Weights of a small GPT-style language model, trained from scratch on English Wikipedia: 14 layers, a variant of Adam for these matrices.
MLP neurons of a small language model. Each row is named by its layer, matrix (gate and up: input weights) and neuron, and shows model dimensions 96-191. Each number is 128 + 24 x the weight over its row's rms, rounded and kept within 0 to 255. A neuron's up and down rows have the sign that makes its largest values positive.
A block is one neuron, or neurons of one layer that tend to fire together. After each block is what it responds to, as a language model described it from the Wikipedia text at the highest values.

L11.gate128 [113 151 144 113 114 118 116 127 130 127  84 122 128 164 142 153 115 153 143 124 114 127 143 102  99 124 129 121 147  98 102 131 134 109 143 143 131 168 137  99 131 131 131 139 148 137 159 163 117 109 147 159  99 169 144  94 113 140  99 145 155 121 115  85 164 128  94 107 160 112  83  98 125 138 182 112 125 173 119 139 105 160 164 149 138 115 102 164 155 143 119 136 170 163 108 137]
L11.up128 [116  71 162 155 147 138 156 135 124 117  95 114 142 129 134  81 151 160 142  74 134 115 146 110 129  73 184 164 111 160 115 146 128 139 103 171  92 128 132 138 137  91 111 110 140 103 147 141 104 134 139 149  72 144 114 156 146 118 102 135 131 152 129 119 157 134 116 128 108 123 113 118 148  78 129 124 143 163 132 113 112 177 141 174 150 135 107 171  74 136 128 111 131 180 144 127]
Responds to: Word pieces completing a nationality adjective in opening "X is a…" biography or film definitions, such as Norweg-ian, Canad-ian, A-merican, Brit-ish, plus weaker mid-word completions like clos-ely, f-aced.

L11.gate523 [ 84 151 131 134 153 121 130 123 124 111 142 140 118 115 154 101 166 137 116 151 146 122 129 140 144 149  79 152 138  97 136 134 140  92 109 118 121 116 109 125 128 149 132 150 146  97 137 188 156 157 149 114  89 170  71 116 171  86 105 151 152 146 131 170 175 167 175 117 122 118 194 127 135 101 105  92 135 130 159 108 110  75 118 152 130 132 123 146 109 123 115 154 150 134 144 127]
L11.up523 [143 162 136 127 150 164 160 136 131 165 168 165  91 126 144 164 119 132 101 100 167  70 120 120 135  93 123 103 118  94 158 132 137 129 152 131 170 149 122  85 139 145  88 122 111 119 141 140 116 148 145 108 145 112 121 128 154 133 106 157 161 101 156 121 142 152 188  91 123 128 174 116 111 165 123 117 132 132 135 143  82 120 109 130 123 151  92 166 146 101 121 188  86 127 161 134]
Responds to: Measurement units or their first piece right after a number, such as ft, mi, m(m), feet; weaker on mid-word pieces like tr-ap, p-ep-per.

L3.gate8 [104 126 141 123 139 132 150 132 144 113 121 153 135 163  90 139  81 129 113 158 109 118  96 132 132  96 136 129  98 157 127  78 142 140 140 123  76 150 121 129 192 101 139 147 117 106 156 163 140 139 113 142 136 104 148 120 170 176 105 117 100 145 136 125 152  93  97 177 144 122  81 149 130 133 146 123 113  99 144 110 105 126 139 120 113 135 121 145 130 137 117 144 150 133  91 113]
L3.up8 [146 115 102 146 104 112 144 149  94 186 127 134 134  72 120 120 131 135 127 142 112 101  94 170 126 132 106 147 128 160 132 119 153  87 132 141 113 126 137 120 180 113 175 127 150 165 127 116  95 144 138 160 134  93 183  90  74 102 133 123 112 121  98 156 146 127 120 142 161 130 109 127 131 112 120 177 141 150 127 148 106 109 106 139 133 159 110 106 118 129 117 113 119 142 141 119]
L3.gate82 [144 111 129 109 137 138 168 103 124  79 113 139 173 130 100 104 150 133 103 175 124 163 155  96 123 111  94 151 117 121 165 119 126 109 108 168 151 155 125 125  87  97  83  88  73 137 144 103  72 133 136 137  92 163  91 122 112  88  99 174 115 131 130 103 101 110 126 119 125  85 154 125 141 119 114 149  76 121 154 128 135 103 132 146 129 175 124 125 140 122 123 100 141 127 149 156]
L3.up82 [147  87 114 122 134 133 130  96 130 163 130 160 131 109 173 107 159 156 114 122 109 144  85 101 127 102 145 167 150 158 112 185 125 125  87 120 135 132 110 152 124 149 128 126 107 136 154 139 112 152 153 162 141 148  96 122 126 133 122 123 104  86 140 134 103  90 161 138 111 143 126 144 159 130 152 132 160 112  80 134 112 100 188 142 134 156 144 144 118 132  99 116 105  89 138 135]
L3.gate126 [123 138 131 137  87 136 167 124  89 157 147 174 149 102 108 128 129 130 115  92 101 114 150 160 113 120 126 163 172 137 152 136 123 130 105 144  80 113 149 132 131 102 126 139  85 112 165 151 138 146 116 113 104 127 168 111 105 118 117 153 141  80  70 114  94 151 158 145  97 124  80 139  84 124 173 121  93 117 120 148 139 152 152 147  92 113 151 158 159 169 128 110 107 124 144 133]
L3.up126 [144 131 151 119  94 104 104 174 145 143 146 130 144 142 132  82 120 121 124 115 121 117 111 161 135 145 102 135 177 129 164 119 102 167 143 163 164 130 113 111 175  87  97 108 135 126 139 180 147 141 137 151 132  99 183 146 125 116  97 137 133 153 131 144 137  95 125 104  98 132  86 129 167 107 139 137 114 106 113 131 133 136  85 132 157 140 131 146 125 146  57 184 148 122  63 144]
L3.gate229 [122 135 164 126 157 103 134  92 106 148 167 145 101  88 124 140 123 148 124 153 128 125 112 111 142 162 147 103 141 116 119 135 148 112 136 132 129 137  97 136 106 150 123 121 164 140 141  98 186 150 108 117 181 154 137 126 121  88 151 136 144 112 127 148 176 115 132 133 106  73 111 163 116 132 115 107 120 133 157 113 124  93 124 132 117 150 156 109 139 109 136 134 138 160 128 125]
L3.up229 [173 155 164 102 140 129 147 100 166 113 122 140  88 112 119 149  93 100 107 156 153  94 164 162 138 120 163 102 135 140 139 163 140 136 129 111 144 161 129 164 148 157 125 151 135 127  94 121  98 101 136  78  92  98 189  66 119 150 149 141  91 150 114 110 120 139 126 141 137 162 123  94 121 105 124 122 140  95 121 126 136 130 101 149 123  75 124 150 103 154 114 114 114 117  99 114]
L3.gate406 [117 125 131  85 135 104 116 143  97 131 135 157 112  95 123  85 144 132 129 105 111 111 145  98 107 103 132 140 130 122 132 104 126 124  87 138 159 156 130  78 105 128 106  51 128 124 159 152 112 138 109 116 138 139 103 129 119 103 144 140 132 117 158 128 156 128 112 145 131 121 134 164 110  91 153  97 133 143 132 138 125 123 161 100 121 106 124 118 125  86 126 102 136 138 115 119]
L3.up406 [129 105 157 142 105 126 112 100 153  99 122  83  80 134 101 116 159 136  96 105 167 156  80 146 112 125 141 120 126 141 132 114 143 155 106 101 106 147 158 121 134 197 137 161 148 137 115 167  93 122  93  98 113 144 153 107  92 118 105  95 144 163 119 124 132  89 109  88 168 137 107  96 137 142 107 123  81 109 162 102 104 102 146 135 169 136 137 139 127 141 156 127  93 135 121 148]
L3.gate447 [134 132 116  89 163 118 137 103 157 140 139 141 116 125 131 102 156 157 112 122 142 129 128 112 141 142 128 104 120 157 132 112  81  97 166  99 126 161 135 122 147 116 134 122 143 162 167 125 145 153 102  81 158 122  89 111 120 146 118 147 129 128 139  83 140 133 118 123 112  97 119 147 112 202 147 136 138 172 143  91 138  94 105 101 155 175 119 150  99 135 127 150 143 151 121 144]
L3.up447 [154 132 115 119 139 167 126 159 105 141 139  95 113  76 156 120 124 140  88 175  80 108 154 104 133 180 103 116 149 124 122 142 148 154 151  91 148  97  92 157 158 143 145 120 154 135 158 146 172 104 103 137 156 111 158  90 123 117 161 131 182 123 115 171 122  98 123 140 131 108 123 138 102 129 131 129 126 151 154 164 138 101 107  86  91 136 111 112  98 138 158 155 152 153 136 123]
L3.gate511 [133 153  81 143 155  80 150 140 135 157 152 136  75 115 117 138 109 151 154 147 136 102 116 179 120 119 109  94 127 125 115 116 123 154 135 123 142 150 135 126  85 137 112 159 114 125 136 121 140 117 110 152 185 107 154 141 136 157 139 115 139 131 114 130 149 122  64 133  91 105 112  91 169 145  97 115  98 113 152  92 129  81 167 121 116 115 137 128 123 142 146 149 145 122  93 155]
L3.up511 [113 119 127 124 139 136 128  64 113 146 119 132  79 128 118 165 152 130 124 122 144 113 120 107 110 150 123 128 106 104 127 139 112  80 138 117  96 129 109 124 154 125 113 118  94 152 175 114 102 157 128 146 148 129 151 137 116  93 122  85 118  73 127 112 118 151 142 133 123 141 143 112 126 135 133 135 102  88 123 201 124 129 135  74  87 121 149 136 121 149  69 128 129 105 114 139]
L3.gate559 [134  83 110 125 122 142 110 140 103 120 135 110 128 125 154 130 117 192 103 149 135 131 119 191 124 141 120 150  97 130 141 137 132 105 116 135 154 121 120 158 166 111 104 162  99 146 138 125 148  96 180 175 148 117 142 147 154 103 122 128 128 114 140 102 137 137 144 136 137 140 105 140 146 105 186 102  94 145 145 152 129 162 108 125  75 146 149 135  78 124 125 104 111 154 153 113]
L3.up559 [151  98  96 134  91 105 116 144 129 168 123 108 114 134 111 147 110 140 122 133 170 165 133 114 139  99 153 136 108 132 101 146 137 125 143 135 116  88 131 117 161 142 100 139 131 150 138 145 117  95 131 106  98 132 106 148  90 119 136  99 130 153 146  88 109 180 150  77 118 139 114 125 148  89 103 110 110 101 125 130 130 165 139 115 103 141 126 172 173 159 122  91 103 123 101 120]
Responds to: Second pieces of split words, often in organization or event names, such as W-omen, Sov-iet, Austral-ian, G-old, plus World, National, International.

L7.gate4 [169 126 167 159 129  89 106 148  90  92 136 152 156 113 102 213  92 132 139 111 151 104 100 165  74 138  97 127 123 141 131 152 197 142 156 131  87 120 127 116 158 105 115 123 112 137 148 184 114 132 101 154 124 133 124 120 120  87 124 118 125 112  93 120 128 143 137 148 142 120 142 147 124 113 110 123 151 103 102 146 143 152 143 146 154 161 124 162 121 119 155  93 176 120 124 119]
L7.up4 [129  87 125 132 109  81  89 113 163  80 135 168 144 130 108 170  90 148 111 158 106 176 128 120 135 131 139 139 107 139 106 139 123 126 115 146 149 185 152 121 121 138 128 122 129 131 160 111 122 118 151 150 143  87 165 142 116  81 159 117 135 123 157 144 142 152 143 166 145 120 124 115 128 150 136 135  88 117 118 150 103 119 140 133 134 152 130  97 108 135 101 109 106 132 120 100]
L7.gate49 [119 130 101 135  92 115 136 106 107 116 106 133 144 140 129 134 159 128 162 113 150 146 154 132 106 129 113 130 114 118 131 139 146  92 151 108  89 138  90 143 157 110 124 111  90 133 131 154 141 152 152 113 116 138 125 132 125  98 132 120 150 170 154 112 138 119  95 118 172 106  94 149  95  96 152 122 127 177 132 119 171 199 114 125 159 184 163 104 123 141 157 115 114  94 139  80]
L7.up49 [100 109 114 141 119 138 122 132 166 119 150 158 105 133  85 152 114 172 119 195  99 133 106  97 120 131 162 130 120 139  95 140 153 139 147 113 160 121 132 161 108 117 111 110 119 100 148 148 114  78 116 165  94 112 144 144  95  91 130 108 142 107  99 105 118 137 115 132 150 114 114 128  84  40 118 114 140 157 137 125 131 123 149 142 112 139 149 136 100 124 143 118 107  82 143  85]
L7.gate125 [139 109 128 171 128  97 124 153 107 122 151 142 156 123  92 163 114 117  70 100 145  73 107 126  93 141 136 126 130 114 129 138 141 126 110 115 127 110 104 114 159 162 131 118 154  93 173 149 121 142 150 138 115 164 137 118 121  81 122 120  98 109 120  80  85 126 110 150 142 122 101 124  94 106 105 141 130 101 151 112 111 117  94 155 123 147 127 114  92 153 139 137 142 180 105 126]
L7.up125 [ 96  97  94 159 138  93 134 128  86 137 122 147 128 133 116 112 133 178 138 155 135 142 163 165 116 113  96 146 131 118 152 151 151 120 126 158 112 146 142 140 138 138 144 103 123 112 138 143  79 204 108 112 123 133 120 144 106 113 105 123 141 113  79 127 134 105 118 162  86 144 123 183 119 110 146 135 155 169 144 155 144 129  92 138 157 157 140 152 136 134 146 133 134 126 134 122]
L7.gate134 [127 176 135 116 101 165 109 126 120 106 120 116 130 123 101 125 141 147 136 117 149 153 120 159 115  94 122  92  64 159 111 151 193 132  89 140 157 116 112 152 122 120 142 101  87 156 125 195 137 101 137 153 141 101 152 138 107 107 112 126 130 104 101 175 160 143 132 129  86 137 154 128 150 107 161 105  99 141 119 118 143 100 139 112 101 121  95  87 127 151 117 130 142 105 142 153]
L7.up134 [120 105 169  81  77 130  97 161 139 139  70 124 134 137 129  82  79 118  95 116 129 101  64  80  95 126 113 105 137 131 101  74 138 162 120 114 142 139  93  98 130 135 135 127 106 106 140 103 190 119 106 148 142 134 139 130  89 118 113 101 159 168  74 143 144 119 164 151 114 131 127  87 141 124 126 129 119 152 141 160 115 138  89 149 113 133 137 134 147 100 165 152 133 154 107 144]
L7.gate307 [134 133 154 128 134 143 129 134  84 112 157 159 176 128  95 168 153 112 103 134 139 103  99  95 155 145 126 136 106 105 127 130 111 108 120 101 103 143  96 112 136 150 109 106  97  99 138 141 143 152 135 150 110 140 147 186 138  78 129 123 116 166 137 120  95 122 104 139 160 108 135 124 115 170 119 138 141 133 141 139 130  98  99 133 129 161  95 147 120 122 162  99 188 128 134 114]
L7.up307 [161 110 162 127 110 102 123 114 115 179 153 109 129 123 108 144 137 125 120  97 125 154 135 179 124  92 153 122 103 108 127 145 132 128 157  72 102 105 111 159 152 131 122 122 167  95 149 158 155 103 113 111 112 121 106 124  74 144  95  94 150 116 119 113 158 135 115 109 146 148 136 125 115 156 156 105 153 151 123 129  98 157 119 112 180 148 154 109 107 157 126  99 112  98 154 109]
L7.gate332 [136 158 139 107 114 115 117 101 119 113 141 138  94 109 106 121 147 143 166 138 102 108  89 151 175 111 121 129 102 143 119 106 114 108 104 100 156 132 136 110 136 140 129 148 125 143 118 172 104 142 130 116 122  83 145 141 164 136 127 136 187 207 159 118 138 119 114 108 127 137 113  96 133 138 126 120 115 200 106 108 126 155  90 153 130 151 126 115 119 107 182 119 122 134 111  78]
L7.up332 [132 108 144 121 127  94 152 134 113  91 165  82 139 109 116 128 130 124  64  35 163 113 169 172 122 121 133  92  80 145 171 121 162  88 110 137 101  76 141 162 130 109 105  93 107 148 137 111 106 175 152 156  96 105 128 103 121 175 132 119 149 111 118  92 125 156 132 150 140 130 102 160 120 127 130 172  83 113 140 108 123 127 142 165 120 153 122 124 122 141 128  96  98 105 163 155]
L7.gate372 [100 102 151 150 116 129  70 134 128  83 144 138 136 131 108 115  96 183  83  89 129  65 112 114  92 119 103 107 123  68 123 117 135  99 159 164 143 161 123 120 127 163  95 102 135 132 103 140 159 143 164 151 103 171 127  96 115 106 102 152 148 148 159 139 133 121 112 119 120  91 124 135 120 111 117 139 159 166 142 145 134 120 150 154 157 163 143 130 102 107 144  86 148 138 213  77]
L7.up372 [115 133  87 162 148 108 141 126  94 149 139 120 105 152 105 127 130 148 145 108 120 163 123 171 110 113 113  91 127 118 102 148 118 114 141  57 122 145 108 129 141 114 128 103 114 128 142  83 120 158 139 161  93 132 193 168 139 130 114 175 179 134 131 175 158 142 116 118 188 118 152 170 115  89 117 166 124  89 144  98 103 118  86 112 144 155 150 133 145 122  96 140 162 115 147 157]
L7.gate505 [151  95 125 142 123 107 127 109 100 146 163 138 156 114 106 141 174 127 140 143 148 150 138 133  98 137 138 166 117 114 143 159 130  85 110 118 125 161 147 118 176 107 104  83 129 125 166 125 171 139 135 121 143 123 122 139  84 123 141 140 106 154 119 114 127 142 147 138 167  99 172 116 116 143 118 100  79 140 125 101  96 126  78 125 139 126 125 101 161 135 154  99 130 109  97 147]
L7.up505 [143  86 136 124 126 107 120 137 163 138 144 110 146 175 139  97 143 110  92 142 135 116 104 157 127 126 173  77 128 110 138 151 135 132 129 133 177 160 132  66 151 129 117  81 136 146 158 134  95  94 144 109 109 128 133 149 144 131 138 124 111  98 185 141 132 120  80 160 139 148 111 116 113 100 134 125 112 161 123 145 131 133 116 145 141 146 112 109 104 134 141 146 141 103 136 100]
Responds to: Final pieces that complete nationality or country words, such as Swed-ish, Span-ish, Austral-ian, plus U.S. and the arg of l-arg-est.

L7.gate25 [143 106 146 131 146 144  87 144 108 163 136 100 146 127 140 142 160 150 124 128 110 133 106 114 139 143 118 138 151 168 164 127 116 125 118  91 112 140 110 109 191 100 107 104 125 160 136 134 161 112 111 119 132  78 146 122 128 100  81 176 136 140 114 116  96 107 119 128 158 150 181 117 114 142 137 112  78 155 137 155 126 131 109 160 120 149 113 133 122 126  91 189 149  96 142  76]
L7.up25 [139 154 114 142 130 155 135 148 137 114  91 149 131 104  93  89 113 132 117 110  97 132 126 125 127 129 111 113 142 113 131 108 144 119  95 101 165 101  95 153 149 170  98 125 129 122  94 130  97 183  88 158 107 116 117  78 111 102 132 170 138 102 158 140 131 134 158  73 173  92 100 150 146  92 102 167 109 156 145 119 100 155 106 151 131 132 125 139 110 139 129 115  93 100 114 166]
L7.gate135 [130 114 134 119  95 120 119 147  91 126 167 108 124 148  86 161 101 147 120  86  88 142 137 126 128 172 128 102 186 103 141 141 141 138 161 103 121 113 138 158 144 107 109 113 136 126 106 120 135 114  91 147  99 150  89 131 114 104 118 109 141 129 174 170 103 108 157 110 102 119 150 165 131 110 133  80 110 146 164 132 139 110 125 151 143 152 134 112 135 141 124 110 122 207 153 120]
L7.up135 [ 91 134 157 107  97 100 155 150  70 183 114 109 139 118 143 153 128 109 108 135 149 119  82 106 144  97 164 111 162  82 110 160 125 134 159 163 106 146 105 148 130 129 157  95 129 146 110  92 157 142 128 141 127 124 132 128 150 136 155 100 112 159 133 143  79 109  90 105 141 122 114 118 127 123 134 140 115 134 147 122 141 165  88  93  97 163  92 140 149 185 130 104 136 129 135 153]
L7.gate204 [168 160 159 157 118 113 135 110 136 124 109 123 147 115 101 142 117 117  93 105 134 101 125  95  97 147 156 114 139 150 156 138  94  99 113 101  99 124 153  86 129 123 123 104 133 101 142 143 120 144 142 150 138 129 138 108 163 153 170 168 112 134 132 161 111 111 124 124 137 149 113  87 121 122 119 151 133 178 112 149 121 129 110 126 119  90 120 117 149 114 104 180  90 157  97 133]
L7.up204 [124 136 152 170 101 116 147 120 123 141 155 158 111 154 136 140 152 128 110 144 116 149 141 108 149 147 132 109  87 142  94 149 117 110 105 188  84 104 127 130 136 135 129 113 149 148  94 135 187 176  93 110 109 139 114 162 105 111 125 116 124  85 106 114 160 113 106 131 124 117 137 162 134 102 113 170 120 128 101 104 109 109 131 115 148 121 112 161 157 126 123  36 128 130 124 106]
L7.gate241 [111 134 131 172 106 123 102 152 113 132 109 182  84 122 146 128 176  94 132 103  90 119 114 143 104 125 124 122 112 123 121 131  95  84 143  70 126 130 116 126 127 110  96  80  91 143 158 177 127 118 115 156  95 122 125 147 111 109 129 127 102 192 160 109 140 138 136 152 143 169 155 162 114 171 152 149 138 115 124 136 117 110  95 127 124 143 137 178 131 108 123 149  85 152 134 143]
L7.up241 [121 151 119 138 118 118 134 115 134 147 155 161 136 127 137 109 160 106 154 179 158 117 113 140 140 128  94 198 111 134 126 169 135  96 114 110 119 133 119 127 146  97 127 140 106 144 107  97 132 112 143 139 145 144 145 135 142  89 156 124  77 145 136 175 100 112  52 142 153 126 115 151 109 109 138  91 115 140 127  80 118 111 115 132 118 105  98 145 147 127 110  86 141 115  81 132]
L7.gate302 [178 136 156 188 100 141 144 143 143 124 120 106 108 133 100  98 119 169 130 135 105 142 142 162 116 133 132 117 146 102 157 137 116 106  97 130 148 125 130  89 186  57 110 141 103 127 144 130 142 143 122 132  78 130  85 119 128  86 139 134 101 144 141 108 141 129 113 116 145 111 109 145 150 106 118 118 159 160 143 150 107  95  80 174 101 142 174 140 122 115 146 108 154 128 162 109]
L7.up302 [135 125 131 106  85 135 170 157 100 136  81 142 125 103 107 125 140 158 102 116 141 155  94 110 155 134 154 141 126 132 151 141 143  92 141 131 161 105 110 142 146  76 126 130 159 141  83 132 156 124 168 111 133 107 144 144 119 130  79 130 133 142 165  81  95 145 163 105 125 124 148 117  80 144 141 124 145 150  97 117 108 139  98  98 116 125 106 130 172  93  93 128 132 111 133  98]
L7.gate492 [186 118 112 176  96 146 159 117 109 117 108 155 115 169 140 104 160 117 141 127 127 167 111  95 139  94 105 108 159 157 116 103 151 116 103 105 111 116 134 123 100 126 166 122  87 126 142  85  97 141  88 150 133  98 127 155  88 118 110 118 112 135  78 104 108 113 107 127 150  98 132 157 116 132 136 138 123 143 138 108 146 166 108 160 111 162 126 121  67 124 115 128  82 121  99 120]
L7.up492 [145 128 148 165 160 159 164 163 128 119 118 102 120 177 153 143 169 150 133 127 139 165 108 146 126  75 129 102 138 112 116 130  92 121 112  93  82  87 117  61 119 110 125 116 146 110 164 137 138 122 114 113 130 150 126 141 118 114 109 123 120 158 137 129  94 133 147 133 143 105 109 121 133 143 100 147 122 117 136 147 187 150 117 137 151 129  95  88 163 157 164 135 142 128  91 156]
L7.gate537 [116 157 104 136 129 137 121 141 105 163 117 141 139 139 143 125 147  90 126 114 138  70 138  99  82 128 102 112 131 136 102 115 116  93 140 141 132 189 140 116 126 157 116 147 105 107  69 134 150 100 212 135 174 127 113 127 112 117 127 169 140 144 115 102 143 147 123 129  90 147 149 101 103 139 143 164 171 176 203 146 112 145 140 155 121 112 102 170 137  99 136 147 158 110 173 110]
L7.up537 [132 132 132 169 124 105 131 126 161 133 133 130 117 110 100 147 134 128 114 108 135 105 145 162 128 135  85 143 147 117 110 137 137 137  96  96 139 181 127 137 110 142 104 151 142 151  96 166 110 136 153 123 157 119 158  67 139  86 151 133 150  98 120 113 123 164 147 123 109  92 176 116 136 104 145 178 150 113 121 134 119 131 143 134 168 125 145 136 121  91  77 130 102 177 126  69]
L7.gate566 [120 100 138 141 137 163 166 132  75 129 119 138 112 152 138 149 119 164 144 133 154 151 113 112 113 151 109 115 152 101 120 135 126 152 168 155 130 117 107 118 109  87 135  87 145  93  96 118 118 109 142 107 136 145  84 129 159 123 136 146 143  91 125 128 120 155 128 135 137 133 129 172 133 145 147 127 127 123 159 124 131 144 120 140 123 149 117 121 114 130 128 131 140  86 108  92]
L7.up566 [114 159 160 140 140  98 186 128 150 135 110 132 109 127  89 119 129 126  75 184 133 158 109 135 141 159 166  98 119 128 153 127 156 121 155 108 114  96 145 139 134  84 104  91 152 115 122 138 153 147 132 142 120 122  60 125 160 113 142  89 133 119 106 111  99  76 113 132 137 120 107 126 105  87 148  96  93 168 166 110 110 126  82 143 129 113 109 137 141 117 165  93 115  91 138 159]
Responds to: Mainly the invisible character right after a coordinate's E or W before the slash, as in 73°29′00″W / 41.6; weaker on scattered mid-word and mid-sentence tokens.